config.yaml
n_layer: 14
d_model: 224
n_head: 4
n_kv_head: 4
head_dim: 64
d_mlp: 576
vocab_size: 512
activation: "swiglu"
norm: "rmsnorm"
norm_place: "out"
norm_eps: 1e-05
positions: "rope"
rope_base: 10000.0
rope_fraction: 1.0
qk_norm: true
attn_scale: 0.125
bias: "none"
tie_embeddings: true
parallel_block: false
init: "normal"
init_std_qkv: 0.0246
init_std_o: 0.023
init_std_up: 0.0246
init_std_down: 0.0154
optimizer: "cautious_adamw"
lr: 0.00155
beta1: 0.9
beta2: 0.98
weight_decay: 0.062
lr_head: 0.00551
warmup_steps: 549
schedule: "cos"
final_lr_fraction: 0.03
batch_tokens: 16384
seq_len: 1024
doc_mask: false
z_loss: 0.0001
train_tokens: 144400000
steps: 8814
dataset: "wikipedia_en"
MLP neurons of a small language model. Each row is named by its layer, matrix (down: output weights) and neuron, and shows model dimensions 0-223. Each number is 500 + 50 x the weight over its row's rms, rounded and kept within 0 to 999. Numbers have three digits each. A neuron's up and down rows have the sign that makes its largest values positive.
Before each neuron's rows, "fires before" lists the tokens most often just after its 100 highest values on Wikipedia text that the model never trained on.

fires before: "5", "4", "6", "iv", "v"
L6.down212:576486525553659467459500501525468614393587483527373427521468447474442526476530529435510490469511474472532483486526484561513544497504550484587628467547479365506543428484524473518508486466544506478538484568435526449583461449451578492508545507500601537582507508504529446592458536491519509539576533472479545537582494443500496390493472477422537475462475492529461501497604532479546497462400470567429459542547515549480525574513524479422542475519493468521488580506574533520474493430453528516565501515493452551428475534474566477467388469482537572515493511500485494580470542418472429576457487445419551397456572550517579472492530581450389458455593486514516522522355524501501472455502

fires before: "t", "ch", "p", "le", "r", "g"
L9.down56:551467468461533471497482566566592499534479475447471561483526525548496595464570530577467506541476486504477475434496450502471389552535490448544465481488482470471519576585548491357426410564547496514513494503484496435520527617449465521503445435460552542459444503552469510491455551393475547416532502497590510508548474519467489510486534515524479530531522535496462483523395443504514441446516475499504462454538512390532511490495574587478501593522555515558459597549558433589431410502507451513573663510520441494449554560554553492557427558503494433575538531488546480468526552555483558494551532468525466521549540479512390479602418497465359483525590453571467450530492443440461464427596

fires before: " |"
L11.down124:546506479496507468524554532480445472501491439542525574501531612430567463468575581507481465472493437508445526528417468524506488518525407454552471537493479585440486477566408587505597489447497569440475563472459496507513574562574552411374576438521505446467448467537552476509501502415365471457586521459481410483556567406488460577478491524411503491487509485486652557513598508529538549539480597577394478491496484428515570542513524479581529500522511489500588450476577598499491494544424538531533474477496560623430427465506480522536508515546469475504602544579474459534499556587463453451522485527423524507474490558532506543553483477563481559515549509509457516581438414534521482478498

fires before: "|", "\n", " "
L8.down277:547527536551520515539564461421493486429505460483463552451507523558559421496569570500522524486444488518503489385504523550524481517469439499552478497547470492546559501590530502624386413552443421650511485546486476477459543395501460508590433447549580497462532597460493603534395452534486568464496537516612456553486553508435575472456495437480495504547530530580470343525500520516616577460473496464491485440565510434553459489475606512394615569533535469488507528488546530498471449535498532558557476532574383531535484497462455527452511447423459466500484527591442537515570466407494487551503553498479484475503473486426522461497573553428528490459492528472516474509501398519504513477496

fires before: "ch", "h", "t", "er", "on", "ter"
L2.down14:523502446473516525459459503474580447515512508472459431345503442567608405511526542517491497535492407510528508539585582568458572540513443414483616534541531487483501481470545586499506552431586511566520594422457501478488489456462505546580486485514510529425479448453577594525415499556527460519538493429474507513504486455498495463487541442405616483532549554573536531526440533457450469533543506579425549418470485420478517556438474391509547552507501408604503511515512537423562571492505452516470560529473436543540510443604557521539519466492481461500449513557508483454473424445637517537474499517491529455473500477422496522464422374481530490580488499496575547432450451444428456468559

fires before: "re", "al", "ro", "s", "k", " S"
L2.down43:530592548483509486566545575545529518550537515556553556594492447455432451516463480508526538466559515425502515592573427501512481487523500597511472511437574533493606417564502473516548375608485508450450588423526448530537489448493507542511486486510418456493609535535538459517592485508469611482448500482529441503464463493562548491555515482534568486516498406506470511488485410494435432519553506507597516503513430460466555518469576513451460515539588432490503548456512468383503515463448517466574574564464402518482520495509603557434537480508494508495564595536530508560564590411520557371538486519477480540600433472551458571511476455515578457507494617554551501476466464471505597524562

fires before: " |", ",", ".", ";", ")", " and"
L6.down289:489524496461489529391620522516474441402500501478463471529500436522509400558527529432571516557539472513587507497416446455481510455449568505562424475534528505490557415488498518523473513526477555575589393524540465547550503530571544462527493503413542534499543562482493534576397585489523511506522486486496566549572502405529528485507453531569536474491482439465475488538507523415559515471470489521521403486500466517477529519496674585519619475453555476450603500443523503547477441446493522472627384487520538469464460397584517438489546479467532573584500447599464434489573481461493436551555491531488556405487451431432497418389507477462492514571479525438484486494475492491479436417525

fires before: "w", "b", "p", "ld", "t", "c"
L8.down299:550581499509514482516514547565548541535551493469464396404525530527497518527504379575549475582526472586482436447477485552555473546559497464542455579520530433402566518512463537460413524423409494416507470434560501457556452501456484459542455545522521522475513426478514569537463427507536465492471482405571641452494412506490474379470360458503442499480475527471463494469568486587487504449535458537487475498495593648486483513440461453498462559599428481520546536431480491466502535537532502485567562437496485524531521414483485517533509524532498464522510553459378520537541491510500515418530458466511392514508488414546502484551521648526492454470484506471487526643516506459472608496554

fires before: ";", " |", ":"
L9.down384:415569457531557575519448575594497466539540496592566525480445611510566532543489512466512501350494485541461526523538543485486498514494500466614474543488457588540590438468480518484540417493540493422478530474377478510497567503529493425467465483521432459452479490518557442534503499416359555519489552472370487459434543466476484497425561560486484520492484484520607559574579440549520479607508457487380433480399500493448467463443562507559468560517444513563479437508528516503483569467457447561584558485522513482544443513607504504515546518576538606598502583541477536560503599491444550509459510484436489470473496486464524422517528468478485493478421538467470548517517525583472418521464

fires before: "9", "8", "5", "2", "7", "g"
L8.down244:580550498511478543541437499450545530395560495513466531531533482594481630494528457512401557478572491520578602506420486528470494494568460567515513517537550480539537533551524525461445473488463489457517437491457625482531569500505486432536509462483538513449565499496536528523458582481569565530484463474408468490470504467490485490484508507519497508497593531482513503595500418417505509442407434400537470506437507460472526484554448465483580445605587491536505478474500512553593508519579501478462457519572565414556489479496571463476474460489462499475398502546491409502532586540444514417506543469429609592476553516536477469527425621483581476396613508464475488572578473514502608594595

fires before: "o", "ust", "ud", "un", "e", "our"
L9.down246:549553480539568469496548505509536431530452431473470520364536441442519485479538511471444563558455523455492516525560511516472514492526538477471558541504560503588547533502486529485437523520384447489577418571567503522398564558431383489510506446446545444496546436489508461402514441518558399580443534448573560485538451496552500441547472437522419460465527519511467407536490525464517544473506503496349630533477559459543510552585580509499474569533477369440547427565468546528556476534536530526473526611513366494564481558508510506484538445624416551507480488511514480552558511505513477534469514524497506477526471552412420609420519537496513494566500574508448459539495498496449534550549

fires before: "\n", ";", "c"
L2.down157:480602528504497475575507484427483512494491527479515503481488472439506470524535539504497421474408530590614534441427506513433523532485437518542428522555561458486502510530513539529532460448465539544605443494555497399435512418417523506569533506488539473380559607492443578604440451492519595539521473485485483552523532490462509478474506572515491527449490480498466445501489499430630663470536513477461487476546485374475525483474556463464501584560431441340500442462478459445457429532481603523540521517509458519526518495574504484571486459444470607592546514498469476491483498470537358515507518532600459419453480428562471558534487600571456495577495521444475502506503482522557448475514

fires before: "ich", "o", "i"
L9.down550:457418479501573466528550450560443481532515476404490544546462466479522541506442559468515564459507466541534575556426583406495543535519439452589587487522517503423497449476494403454528439555467510502559580532466557488547563520491530532516566520499416417492526539436493590522472448518532485486562385572555381511629551449481510572472557530534536512486534492574478445436497437462502491510434528517523491492579373509400454552573435475521520561468484488576500574597439592431444484481497545478452492548470535520527573483499472606533516497545516536581544426450514546505541581463565516428502565505508459448517526504572518451399476449435447531427431521430495551473528470392528543441527

fires before: "er", "ers", "ial"
L11.down276:445516436521496493557548525515475584473412423477475474471490421520477457398503425554472584405522418474466533482461532451500478539469536469515560508480456565570572519508476477455539515388514472483471511435495544514543559500526488549507507510506358388498397499501533511531406509564519421583500618459437436530482471440447515503505522503520525490553477525512454515459516541593468509465518554541436502523505557553589355532569464424488486489546444416525470416550394511417467456497489497483481647546582414575532551478542460518466459467510404391555502536428553441533516456576455531572599523497467505506495531548492465529429439462528510458591489458503549477542475424440437486455510

fires before: "8", "7", "9", "5", "4", "6"
L3.down52:483441491417508512445533374505547486563479444489466404471504487486434515500523408491460567490548584517572413486465588467471476472492516557543526463429535408404589481471561545499414494477495519472518372570498484623554482456503494483494465459451511467579609457512542527524543543516553548475550472455503449484476438435577476512510558437483416567394470518500415570496486501465544436411521553435418510511414518484516510494562564519457575451566475533511447516495515475483421553475462482550532521505542601463515517394516488443524500509532481477567514558509529431561574549546425566479592513468401516531428482518523484415483473530425640526472510603487565443514526474510442462590532

fires before: "e", "er", "us", "\n", "x", "ge"
L8.down453:465521479499432461459499502510538548460447461458462549470497454529560567459502510562494540543568539508519512587496480499373507520549513460493467510492526482533519541515449552401464541524540503460487549452487534553594505494418499445476521502615468454462549530532528524517494466496576501490492489385467553484489443462459478517478480570539502512526415550470540490519467510503613594473468504601522604460480586491566371485537503482378593485346488499522543514542549558484500487485488450589518500423566539544552463515476440576586468585512454342580469470556478384454508445456477506463392575445483514495437478516558487598357475478432521494549425528553514412518474479493445487474550

fires before: "ing", "e", "es", "en", "c", " the"
L10.down488:516478545448464494474429467468609380528507508545577566507548540579412391517454527528474606457480585437535476501609475449520495406572418567441480513508469551531454483431457476458541446487538511484564515457392444556543570491502512537558471403546455540533538465535438532504541496493511504356492510454400513516476499505602463550539452533520455516485474491480419514557451537557535591462490477423503443554509533598557509492507564434572470474452511514607533463481506490535429497487441456395519508540543564571445470471485518504519506532446544472431489533411582548550452525510528522517533512437583564458578456585477460461486409544520480472557555446468499496444622564519541476558434

fires before: "0", "1", "2", " 18", "3"
L8.down447:488475425458569601446552556599430555459482558486467431527385473563524512627561464492425532468447546487501590473443392592411485411388507486484503458543512446595474487414510484450459408580493497544549537455537517476544511503416545453505550399482453578531428536561485498583473531470447550546476448498526487517505483476583522429471514477509465543537516504447535475482493547486473519549440509468464523582563525487538543529439484541388546603542506554504409544510590535505489567444440538510404462389484542520465470509478446565547481529553527446565500556514524540489531490504491384520554496557462495474435578471439502544505511518484527554369576494414470467542499498495482487443571

fires before: "re", "o", "ut", "t", "ed", "u"
L6.down423:505429481440559505541532532476523411423460509568582520419509478503545452533519499481590440339486511512502503512509466471418539528505506465462389527496487503497412480500494563579482561586516501534498492481518487426451455466483562469519551508506566339592461511439472412406575433591569489522562420527461554532479463520464462457389548528550466486535525486489441494527523494487510511510577445504565425501516478478547507533508556414439506464485508462541443507481512463500491523507525507498560546538422446467452528366431511507621504510424621555551476465409510517441518400504551523580525540431550464509537432550559572525488517653503531498506509401557506468479476532595492500492435

fires before: "p", "t", "ce", "c", "am"
L2.down529:511502580499488549526456488529482575570489501481482427449449486520554408445502465535471417597443405496486446467531486518541518509533565435380427426420550548551484519468457457430418541607571478563496515504537456495438503525503488474553543494508469460523445443450529494557549560393580520587393544478582529413560533510490485480511504439484453470544511498552574448503466545555449466574453467478451535386497547499528524496546445538522462482424513488486533538481537439427542600450469487516401538421477486570545486393594515580487470535399557471515479515461513403473521478462519435500573503486567529541470527479421449478535549460496336472588483457416466438501482519541422467578481

fires before: "o", "ich", "i", "at"
L2.down425:436577523487475498505560392471526473489581520433451545512484428498466502484579542484473447500496529479571531488566464496549543556523556497532523433580544539511536464535464509373589493566496522465593518477499480530605472511560537470496463536520463378508524484564363458580440495519499532529489376409579450534507471444545518485433418466543570406486448461488470463515525596477457573463555444550596441494479518514448467546547455399461432493425449518499510578508515567446565493473506563476463536514450494496566596430424555540408558402506451551546597447525484478508494534434520573501542471485463515535506419491534438487549544437380444541492492494540553452539544483465607514462552

fires before: "s", "'s", " was", " is", " were", " h"
L8.down7:462514465481474518494524514517528521465556554477540583481496390568506470422542555401605563483571518528470549577513533542469502526461516436461555550543491545425492454553485473456504443564467547430549427548455545369495452469532477445519594506537421470554438560528523548507513520522395436568625509482474471516475555510522581509535544490444520503448547559505518529530511404483552411475475518452571491546507407382453588581454565455406548466535552489587438437442454478477491457476472542458451621476454526469476463533535487550451545567607442496508462529560480486411486536597613472480562506580469481503536546492449456528470536482490533520455495594500577543589515422553517540537505

fires before: "ent", "ing", "u", "ou", "en", "ad"
L11.down195:536521483502468562587470524454454510533563513569427436475485508529459474483531528529521468625478561471498405449489472549602455435494531487595495506502529489398541566457573536592485530468426537518467452413540483485431498466478494470485525635552489428440506459514514540410454475543423523471441430453541442476485492520519539441458503456500539483543531404506457469454500443532461461483521450421515467581430523413411503417483450470534436543535374537508530524543494482471495478522443560561543553575537521508514463491516521462571540509507501501508526421485489548497576405491394463505432494446441479618586571508419481474414493559443522510496552498478386533434433634546446361519509

fires before: "o", "ap", "os", "ian", "un", "an"
L2.down319:406625486562509551517452504471512377577581505519488424514481490453474434468558585508504576487512446455502483473512552493512607458479444476437586577459475452472562401507484540511548483476478469598487543510599455494454506509528509489567498567475487384506598464527440475472450499510528604580510508458506571478501513510590507553467465488469442443603499480484594511588416495475489527544454510518491532390456469433452552479510508537466485492548499403494538540508477501414512550560487496395473509621411576461578551497450492517498565534544510588535533573527556422531516467468590469584469515499493440421461520485495528490461478596524462544619453609558447487469426457463514512467517

fires before: "ce", "um", "c", "t", "b", "g"
L10.down302:563530479470567535529436508618593471479561526464440523501504497555526608473395534511454454544412468486433463535473549562472595511452470492432472559534571553536563505522479511471537478484464485457471477466550471559553470533530574495508449554535519559510554506502574470556480458555590437609488502498569528381477508392451473489521375472482444518587477553460551549545481566446477544565467496545473472567533599605550411493456585478538508538459513559588506479540474388504513565484536488545533467504434471456477519498485571511430532486488435456412490533441515553500409533519585526583437480512407440493473440500497565519461477549472391433451460514507465553527455588550372508458509

fires before: "c", "en", "f", "ing", "g", " "
L8.down313:544513605512485484516414533479536459559471523527393532502554570525463505484460584463486520489463514483553500466533498445500464474487544464486495522514618509561474556425539517508553499403559438482462495511440477504494536522492413503628486460481501421557464586530509395447592518476500604454519515511512496422415500459471552570529490530543498517533558445539435479507476491579557440449573503468583403480486563472424530445459523633516499472411523587493533544433479532420542601475541506474562541586452547577496482542574490454498488545476486513439558543523479444461502463458431430513451551409468499596491515520484554471487531574486418556517603436548407457545523631626512429501491

fires before: "ber", "ent", "an", "ed", "ar"
L8.down32:479610592512470505440553434439461466544454551545540471514491562488505474510480555526480453530505544494542542455475463437461465477515553483491538512531417462525529482506507398475536549583537470505512495561467428540485426557525458488492485419561470512503551465542529477548488457508552599608479573539534438573582449531505608560507569662505475406530574439537440478544544523456424538455473491658503476531471549465540519409396483395555477465488513522431515501425542525388470457515501584533523418484539595571465569566616421564525546497521448491528525468433495540591495456504468395547519532507539521550461533559484519545465440574495450507521440512528505586520482548510484426530555

fires before: "h", "il", "2", "1", " 1", "H"
L6.down395:487424601478608545457588463523478532467549560566514444493519470442533458525490523508486450420539464499581466492480476594517468425501476404476539510459559492459503437498525475501507455609593536500559508485505500492487459414427540435510552483551572581520436501488455426560449571488568420556517525531541529480520480470532451447449545466488478520464461536428504497396550523486559562541418626491456448539604506526394549554492459493441554518532507476548628571456561507627484481447452594572448461443448470487544492488457553470491493361473477533552467535506564527586513495447546444480462542462463521473479572457404514493494414512472451514461592520460505466479358498487468544432538

fires before: ".", "or", ";", " |", "m", "o"
L11.down341:456505552430566497542548479494487534508464457520453433467529428551491419468528556510540495474514462445597429399511467498537591432452494512513560531466431669481504508530446445473440433508535480608598401477571473393479462472559551426566408474498560501542520426442532492502527500555418398557493445515478444548558457426509553491567399495491432448473527533529475569588525541520479472455544421499500453404562492510553505455509527562430501529505422444491483496553569464568555525544585488529487527563513544539550560485543505447488458534394446518481518495502467520483510553471552486492506582442495431472622507609471479456569586409496469597499440454553487475487544484505474562467454

fires before: "2", "1", "a", "3", "4", "0"
L6.down175:488460510543548543417510546442378573506674555538440477576399471399516517557559453540507403471487549550547444495475464566501513405434552548390483469481481579428470416477503435458480434537459518598574453540519490511599467516508520443521480385511545500505460480511526545559541491470469468531534501452539527506441545470552525407423464381428440467535506538476483470602508498448465537463410532532385409522539506503527597502473575472477535471496485468484529565415561479505500498426446522561574563533522555516424554482533456495589428490496518497463521510536531498485517551441519451516492520492512455360520543501469500538552499504478452605547567482466488570517500446575510523536541

fires before: "2", "3", "4", "0", "5", "1"
L2.down349:548499534490507512541462447477494569418544497518452483537413459554506575514552514533448461366507437539508496400483487488507509421503449473448444464528466523526554571502470552472524484393507469508593418464558479514471535518476552482416555369490501458452512517478488480525501457376547501568526390428472494443595587477477490495486563496520497533491440523410511559565534421574578544488507488405440470466485420501520505547533417532493542525470506544510472551442515495559511435541488532488540522499455388487476579434464592414405478556525448473537523361488549487414600532536489499640522515539475420512438442527469414536389463539496546520531579454501456477499423561539522571493494

fires before: "n", "r", "p", "f", "t", "ver"
L9.down245:526567431504472458445526578495535519555535496499525437551485505499475491501489536530465499472441532461506547427513556433577540507557556525513468532488422536379488550534444347447463499562516484543523466482539476475483535551459487498559515447524519494517483406507426428601453505460502496517480454422522480482489451453501509504451542486565618463444547596462442614472408468554611501549578542461472482524576479495509558460442459515523520411523538490497493415492543454528559527497466522493501566459423528543390515552538533538516463522412458523568542428501506511582401545597480529596502487625502556438425480433598504472544394508459515533557498497562521505477439507409471327548534

fires before: "o", "r", "en", "am", "ame"
L8.down184:494470598471479514368457459464500492538485536490532519511523559456487511440480439503531504465528511461502502426511520555528569503472533598461473519495422434453487481439443517495508549500478499492508566584462473538482518533549525529505458521514457461499454530500479438498489507493515392501592546573494444428618545447422476427631533514475481501525492569450519507570580468450517455567513518639497509601544496487485552535471504525492478557454533594506576492511459485558550549534586567434549471519512519438527497479564582556498508382479638524439544499507578516508530553434469589422599481464553536401405404445566543405564498437448540554515518446531504600370565440463485529469506

fires before: "n", "er", "ing", ".", "el", "s"
L2.down138:483466446441575581484557446557421649537552449558508492490522463589468462406481506515482507559559481500483527452456520429533447402480525473494454450406482541497522385506443515493507588524424426527422380469428517535517600458485498505469468509493386469544496521489566490449456566441533494506555513497444589561482546472531479503540547424534574539491464525536526469519506422579429561425426415433479525528500482535511468463603446623484512489534503474519481556435476526465582483458521588570450536532528564568497565513472506544551502475548551439586469466565549469534535547458425514529522498599605544548574541563468430489440619493502443508525529485476453493494478534469408546530464

fires before: " |", "s", "ed", "ing", ";"
L8.down43:651497494500471413448524423319443439542481474467518472470443549476543567540509568590551479494550486496505481527549408530537514488463469500496512458459493511518538528492522403468478474468553423487404496474445370584498491505509511478538568465516519485621431421410530474624480387552562476464505539521505467536497414496473454449473503496470499424510486447484528434462535434505455498517507391510560443450466408454590413459540517514605554427487549445410448531530487515520508496458513470466556638510576426554600567508474461585459547524504461548474478459441447509471472497472528502496532480443499433515528573553522557459562552434582550447553545476559481526536503478488518503486496

fires before: "an", "o", "ap", "un", "am"
L6.down234:489501488584518532553441479468501557550571482557403614500375491504483495463468567523545598489496535542504544498519585514462579451513550477486512555481484457483515506499516441514427579523337441552507474516552432477354479518521503554593519453498474429470462566431475577451483499480490395442492601428512542416462496477413493462611537426547461490549489467466580496518522466463563437392466439436460480531533499463477581506544498505545486577593517491445489452500492449549493492527596533441483435633475510478500425534438450492474528477523530459479540544518508472674534602522488510525456532421516480452363509488507516490466475517451491506534514491475489572477448450466560502517465

fires before: "p", "t", "m", "ce", "c", "v"
L3.down230:485364513482489478465481507496556558505504468463472436498484516450563470497453470444474434473495504566498435508523512538537516579430472560475439498438517536411520459435436508473549624588555550444500476503473521482447577542553467478502485470526562533449475535484517455475448488501502455574408503495507496558538523524543532441541473457464401419518491539512521505432487448561481520608559473503489495538533487452556520580394521574528469557447553550545540482563574560452490509464507507557450575421471473548509476424446504489464516463452571508496532508358479464547538393471514385497537440393570426576531491462586491448616600602567414459570430540478446394550504566526503399557489

fires before: "s", "w", "o", "le", "c", "at"
L2.down143:540576530420503461526494450625557505481563556535439373520475561530577491504549551513582517452518493550523453493552505514581555523471518527533489568462490463446502450488457595501494489578506427508487500517519520520436627431596584407590445500550586555523544463465530503598447527466555461441448510470534462522431564460491506446496448512464423421490547556572480470479537438559442468473513584572567480483491486579426511452437536486480536557546406463480532522492551606438550506468559535521573549526525536552512522438531491527452500462472467418440473596425412493484542524480564484514531481519519417482495419507568500417574412522571510546459607523445504416450510578550580484470554

fires before: " was", " is", "s", "il", " al"
L9.down8:558530452494512463485493523493539554505511575495490489530450491548382557424482591441465528577482468480485559412625499424534412478472466467482525443445514499550566592551513529524491525445567548561546458579419515492526504480534601437497552522567400455486513487437444492449454512499472469525512518461447541509546521410523462564477529512413566552544593505463471455442482544495540410620478518575497491495543509465420558515531566418504522497622444503466405504450514499481442536480492555512538506477539579552432495575486577588514565454557452484557531474526531498594450496494534588419594431650452496454418509568536446532503564522433582456509494500538450506552493508504537407503422

fires before: "d", "-", "\n", "in"
L9.down448:431444472555554503539421553507488579526543526557469479520393562485486558559568518433440576487556422563554520520477500413572573531550444510547544506423573450501430483556502563555512464515522554421537492562434432552417493378435508507569491545545559458455397504548509495535481441455604522534469420491545511530404547459496457489458452449478463518455564467505546440545482538525515438527512502493424406522466513468436527454469608441477502501458514396402480517470521545560520385562542585478468528492469418546553496472537450402524436480547501549512515472509538541419487537455597468457468635542550538457490462474523421598514482425583489567490441467526478499493533426458468480470535

fires before: "ich", "o", "ial", "ut", "i"
L8.down481:520441511530566447513628472568501483482448531493531536456465527466520536468498517391554543466502465506538502552441499506493510474589480457552497524491536582434451537534481598542480510475445389536474612603509548517656577561464600519477540570534526526522518453532481531533463495472502487544558487605486478523529518440404544500435458511563497592549564523494534510519519515491479534489518505541527528574597453540441518478489503449447480512463586509556485499479522552529539490481487496526608400471523592495428506421502551580604549445481529497508481568517552604499517431522442462493571502485528465549558389590477623560485597491417559507443466538446535394487453509557574543417571

fires before: "k", "he", "er", "u", "l"
L6.down470:508453419542511604512537535531566492447531467474465442465474478537451505512578476476469624562490461547531521482530464567436501571518531507576457493532568403559507554519465495499501484439569381563427528468559536438573387544457529519441494573457549500592517481553579440536511401541457497477458578616485444548429490456538527475497532550502477525479519519591448502439485492545470589584403500485425475545559537542542457465491425421460514474459436582461494504440435497539523457624568417583490504462478492548485531468489459581522485534581416491520548506441635494524496394479499444451520442509520459464521584455436465575565440478530494519584478522495603495550524482502551523555509

fires before: "e", "as", "qu", "ver", "s", "al"
L9.down133:540513543445570562555568404486534520546505492578458601554562489481543409439563533418535497598470477518579503523540538479462508505470514456429539543504490495462537513475496405501471473497593485355413505490431416458497547498551486450519474540536570473475448425501544545485472492608513531544449432557503477441565507508503454485488475457545565569484439489455525548455500540448397458517537483555546496518535400531605517488535557589661481530523500551479551472482500548579482457465542554462628577503431480547448375489541470488546482542568508457608561465522415475553518467539503549586542440554443514432512511453528451508478493440434500439564488524531428523486545520451503393444486

fires before: ",", ".", "\n", " |", "es", " and"
L11.down436:559571511483460584594450455463425510454486465480504451509535444550433477470504546522492561505508507502598552381493501467502593439463469525456539505518466531482435517481483477595444436484496521542471442506474619501513502464524468527486507454549506530476511495449473454502441546568518417480488448529435466495477470470518516421508441487353477526530471560436545504482456517504489403498600401411494564458481442466477455512540510582573530567450475494459571585492442564585456526541486501419529481562577523498633508579476491428506474473489521480511513600522417426588573575486504434501484393440449427512543528583491428484474576584384574489407470482510398524433469504492474543462419

fires before: "e", "er", "k", "n", "t"
L6.down477:541478449610435534550475506527403523454517462479556469456509467457507473447556505503483555401553515449518441527505583526501589446505504522503446542487518475512558497506511597484575503491524551548548551475489533460550537505516489510566610454524573475560549506476557536533426517661475441516492501554552499467627481534400496530485530502508582464536478454488580447510523540467488457448508550530599515530551456570485447559525535601502482493506467412546567482568413552420473488497487416436589439472511435467479550411468490535565438522468487407533614486478443454494617506539528412489522528483544617408473553438446551571531486502504466565467447479454485518525446433442413369488534

fires before: "ce", "ed", "er", "an", "s", "ing"
L8.down53:582420528499477491471457569519492489522454473463507524442564557489418517495447481593384482531491493439613586541540617483514508541461481459495452475420451554504508449565531517527555583554517554498456477480491513508480403538508462600529502441519507466463483482493494437624429478532469572635519493519446519492529526529567469459524601492480472439513499434506552417537577502533476469508585370533570486400468484508441547507468634485502622459538528456521537517524477546551498527481524458439559530485556444547512586444555390505529481465528532490524451489509440467481556471483479439499435548472464449531533491519454502557430546644489489377586425474582502596541478537525554528531473

fires before: "il", "c", "ab", "im", "p"
L6.down151:480460568456483494461470515481536571510495445425538382512433625508475486478502564516511479561530485585471507524481585532485535490498519540471476544465529477519470407520535539561510456500474527503490499520534511492511472587491513496483571451407539502464514537465545552585453550536489431433533546546488403492542550423454566643515418547405494531509519505484568523445538554544516517521569451508454453477554556454526557495379498486553561509505406596520441474571512563560501575556543584505548514377468536493472460547590519486535549495445535511451523596544531478514448452466464491558467475501624546450502392498488555631576576463447389509417492422470434503422506489468564499441398

fires before: "al", " was", " is", "s"
L6.down266:525560506485493568503522493504422431531548546534438493518552435514470426384441522525506478468515471518465504533593462486482528517486412534390572591498450554499534511532530502575518442600544503446541574505481467508485570436478555442540496455498462504438497484436632459517478535553553517477480533481531498557542512410610463465501505509579543419437486477501438482510521476568474512513442549486607438498437567450560544457491572568480517460627567485485447488412508442530446426392509603554544540457395444551486500498477464613524423528550536437463588537433385550450512545531535467554581413609522473438501497487400482476456544502472535487459542519489563609521457497525503505512486

fires before: "k", "he", "p", "ing", "on"
L8.down540:482576493473395575480564511520535358460502458466491506443521513463488420533486530450430499494521537552594520419471472518506444470492502546524447535533506452425509532482456469465515609457524505537470519534504516503441456580437559516547520522465491459530459562457510546459479415399598480463508638451402555584440558529545497492444534546518488538501518538626473542484535543551519535439426434513440492515483595403530477533407517447507506569520451515504391487388476551511467495643516564499537453513436463558549547569491503475443568519503519484548580593502454473500546483477652473424446501444479521445486454437467553519505377474454502510573583489487603501506491486452528476481471

fires before: "t", "p", "c", "ce"
L3.down104:504523450497531468507446511471546519525517499480470497530413493488583529472458533509413484494453467560529469562489563575528562486521498456442512500481547480534439587528375536503505478567555467578578531498565489441529518608477544493429563494461422562480540565445532494546492514485428424564551542499581523496503599510376507541502416489485505489555513532477504538446456514508539529564501449472391569490566486499455531529543447456616455603503395559457505585468483428453438481423535472540565531386500580544536548500553591523539573485456497416449561514494623460579551430527533444524534496373592439534501477500457560559547553514575411429501528451517473398498457542468546532491508

fires before: "3", "4", " 3", "9", "5"
L6.down156:468463485523533534461526455550494542461556461609381465563426471463537515433549505427573496444515458487568420542471521633470515438527555443518555466428464561442507429538509594503510436559496530481542486623552545441614469461501580453509462508436558452551475577512476452531450531476528426562506559542457526527509492461560451431466497506502437494518576554466449462570527570482583506443409570443421509638587521533522544501439563417445515438504532488513552583469451468475488514531500568524493510476410550466506459487475584466557403384445467510476507512561546472631458514442472437486500483433424546417501518476494548472513487493486448504490560462529578510526436453544537557532459

fires before: "ich", "o", "i"
L2.down194:566577473549454452519456434504514433522511463470480520541400511484514408472605517575438443545541515593485553580484505438562499472571362417531538467514545500442549546532474440522547493489489524495516472532496482503522439535544490485466465489485369447532565519539430505530548541509452487486482405505596500517471513528551596509372407515481609496476500507500541505444472512493452480400483508538554453494494499473506437512536510486524459569517459458606504656494434519449467458527538564453456470511479569518579522542384502526483544446583510548440488478441477455528554454498563540412483537409535477565574487539531467526578500509385486566455476563440480521446659470445588528477528